Weights of a small transformer language model.
Size: 8 heads of 64 (1 for keys and values), MLP 1344 SwiGLU, vocabulary 50257.
Architecture: rotary positions, untied embeddings.
MLP neurons of a small language model. Each row is named by its layer, matrix (down: output weights) and neuron, and shows model dimensions 32-127. Each number is 128 + 32 x the weight over its row's rms, rounded and kept within 0 to 255. A neuron's up and down rows have the sign that makes its largest values positive.
After each neuron's rows, "fires before" lists the tokens most often just after its 100 highest values on Wikipedia text that the model never trained on. A number after a token or word is its count.

L7.down1150 [118 127 141 118 106 111 113 170 153 147 108 112  87 112 161 113 134 104 102 137  93 173 134 108 131 107 101 149 131 113  85  73 135 116 128  93 137 155  94 110 158  75 100 110 188 164 123  78 113 154 104 138 130 127 105 156 149 124 166 129 155 112 137  84 115 158 126  79 111 115 159 126 125  99  79 187  80  98 160 165 118  88 127 162 155 145 101 113  64 145 159 124 108 127 160 140]
fires before: "0" 19, "2" 14, " of" 11, "1" 7, "3" 5, "iet" 4

L8.down901 [174 127 106 171 129 188 112 170 114 116 131 151 122 102 132 130 178 145 163 175 186  71 137 134  72 127 133 144 132 145  99 115 179 154 105 165  67 159 114  73  89 155 127 105 122  82 139 150 195  99 111 142 129 108 150 154 157 130 178 138 112 130 127 141 151 127 130  54 173 139 175  87 131  89 116  69 103 138 170  88 137 147  93 204 154 122  96 174 133 101 105 113 132 142 132 166]
fires before: " |" 64, "." 14, " of" 5

L8.down643 [149 143  86 114 168 135 153  87 148 134  74 129 167 145 121 112 159 141  71 146 120 114 123 171 177 158  73 129 119 160 133  98 161 139 156 184 127  62 212 103  96  59  76  88 109 117  79 177  65 170 169 168  99 100 160  96 155 106  75 121 162 113 112 130 101 128 153  95 156 120 165 102 175 160 192 103 151 172 125 160 151 148 138 117  69 118 176 146 158 107 106 168  90  78 179  80]
fires before: "|" 53, " |" 10, " |\n" 5, " " 5

L2.down236 [130 168 168  87 119 137  95 130 134 153 153 123 168 116 110 153 115 179 223 124 153 164 155 128  56 107 172 126 100 120 138 145 171 106 158  92 158 102 139 116 147  74 137 124 137 113 144  99  91 220  84 107 136 157 166 106 112 171 124 109 150 108 101 121 126 137 157 123 101  90 135 119 162 122 194 149 166 171 163 181 153  99  92 122 138  55 140 138 137  72 133  82 142 105  98 140]
fires before: ":" 24, ")\n" 12, "–" 10, " /" 10, "." 5, ")\n\n" 4

L8.down851 [100 123 135 153 112 122 140 159 195 134 116 137 113 183  36 118 151 131 155 113 114 107 166 101 132 108  81 148 103 178  72  81 178 135 168 124  48 132 122 130  76 113 118  65 104  95  55 113 170 115  91 114 120 169 145 135 126 156 153 115  94  88 126  89 105 141  86 101 133 135  92  97 156 176 111 110 120 114 182 124  73  94  96 150 133 117  80 117 121  99 141 114 131 137 152  67]
fires before: "." 67

L3.down406 [117 156 112  96 140 125 109 123  83  89 152 106 134 137  99  74 192 117 159 131 194 138 147  99 150 163  94 127 188 158  84  78 144 142 176 178 100  59 149 122 108 142 163 170 100 165 118  76 131 148 127 152 114 111 114 111  91 141 142 147 192 140 126 139 127 146 143 174 157 108 132 139 107 157 111 148 113 128 183 130 114 113  97  59 105 115 150 153 117 107 115 144 192 140 117 149]
fires before: "4" 11, "1" 10, "2" 10, "5" 9, "3" 8, "0" 8

L2.down524 [124 193  92 126 120  84 161 181 142 150 123  86 183 123 114 157 108 129 144  93 156 105 118 120 174 134 126 159 158 172 122 175 188 130 139 126 137 182 128 163 141 114 125 150  86 126 131 122 189  83 215 164 134 111 125 141 119 138  76 146 143  86 154  83 125 133 176 114 151  91  96 197  43  76 135 132 148 130 111 160  79  91 111 103  98 188  82 138 130 109 118  96 166 142 156 134]
fires before: "," 23, "0" 11, " |" 7, "3" 6, "1" 6, "2" 6

L2.down197 [141 125 158  97 129 102  95 148 124 138 123 168 108 170  66 156 152 161 132 176 179 145 148 117 149 105 147 121 132 123  71 116 153  97 140 111  99 123 165 110 132 121 122 140 102 178 100 181  74 115 130  66 109 118 132 145 125 141  92 124 133 133 115 126 101 119  57  72 110 103 140 126 121  72 177 184 115 160 147 124 134  97 167  68 158 116 113  61  94 164  94  82 128 166  82  49]
fires before: " |" 25, "," 15, "–" 15, "." 14, " |\n" 9

L2.down958 [168 133  78 106 124 154  75 124  78  99 189 110  89  82 127  86 106  98 143 157 134 161 135 123 144 158  99 112 140 158 155 190 128  93  85  99 145 175 168 110 105 137 144 133  82 166 103 137  94 115 192 111 115 145  77 138 140  66 116  82 192 100 169  78 161 132 110 137 162 138 111 160  97 149 159 200 107 119 165  80 132 114 146  80  96 138  91 166 173 136 177 114  88 138 200  95]
fires before: "." 23, "," 18, ".\n\n" 7, " in" 6

L2.down1091 [ 74 152  94 144 108  23 192 145 140 131 144 118 118  93  61 123 160 140 103 129 157 142 159 131 130 174 115 109 181 195 116 113 141 127 150 125 101 191 155 123 129 124 124 149 122 116 124 148 184  86 137 150 150 113 123 184 105 151 182 185 149 163 164 145  75 157 196 140 131 110 147 123 139 115 147 126 122  66  94 135  85 119  78 116 115 116  89  73  96  48 152 136 132 126 113 174]
fires before: "6" 14, "2" 12, "0" 12, "1" 7, "–" 6, "3" 5

L7.down331 [114 129 128 126 129  91 139 125  95 118  46 146  95  91 139 105 139 154 104 180 144 100 180 101 184 128 154 129 114 151  83  91 112 110 134 115 112 143 125  45 161 157 149 121 130 147 143  96 130 174 136 164 217 198 118 106 114 108 194 124 124 126 124 137 116 129  90 102 182 138 129  95 172 141 137 164  94 119 131 113  88 114 107 133  84 134  37 184 110  80 116 106 106 146  92 101]
fires before: " " 29, "3" 12, "1" 5, "5" 5

L2.down1268 [155  84 222 169 108 119 142 189 107 135 110 131 120 133  95 117 120 153 172 113 125  96 113 112 129 132  99  84  88 111 110 133 115 127 151 148 130 124  82 169 109 102 155 135 178 117 123 129 168  89 113 113 161 137 135 144 109  66 143 108  66 164 126 141 171  69  64 207 152 142  60 101 111 180 189  72  67  42 100 156 145 152 142 122 173 152 138 125 183  41 198 103 140 113 207 103]
fires before: "," 21, " in" 13, "." 8, " at" 7, " as" 5, ".\n\n" 5

L2.down1169 [121 130 106 125 118 176 125 136 133  90 113 140 128 184 158 106 142 141 109 172 142 132 108 118 138 152 128 107 116 215 156 102 161 125 119 118 107 127 202  95 151 127 111  93 138 105 116 209 116 122 124 136 184 181 168  95 114 129 107  93 146  94 125 107 112  96 158 150 163 159 136  71 144 154  79 106 148 114 157 155 166  79 124 158 144 142 113 133 153 140 119 133 126 120 146  84]
fires before: " |" 49, " " 5, " of" 4, "–" 4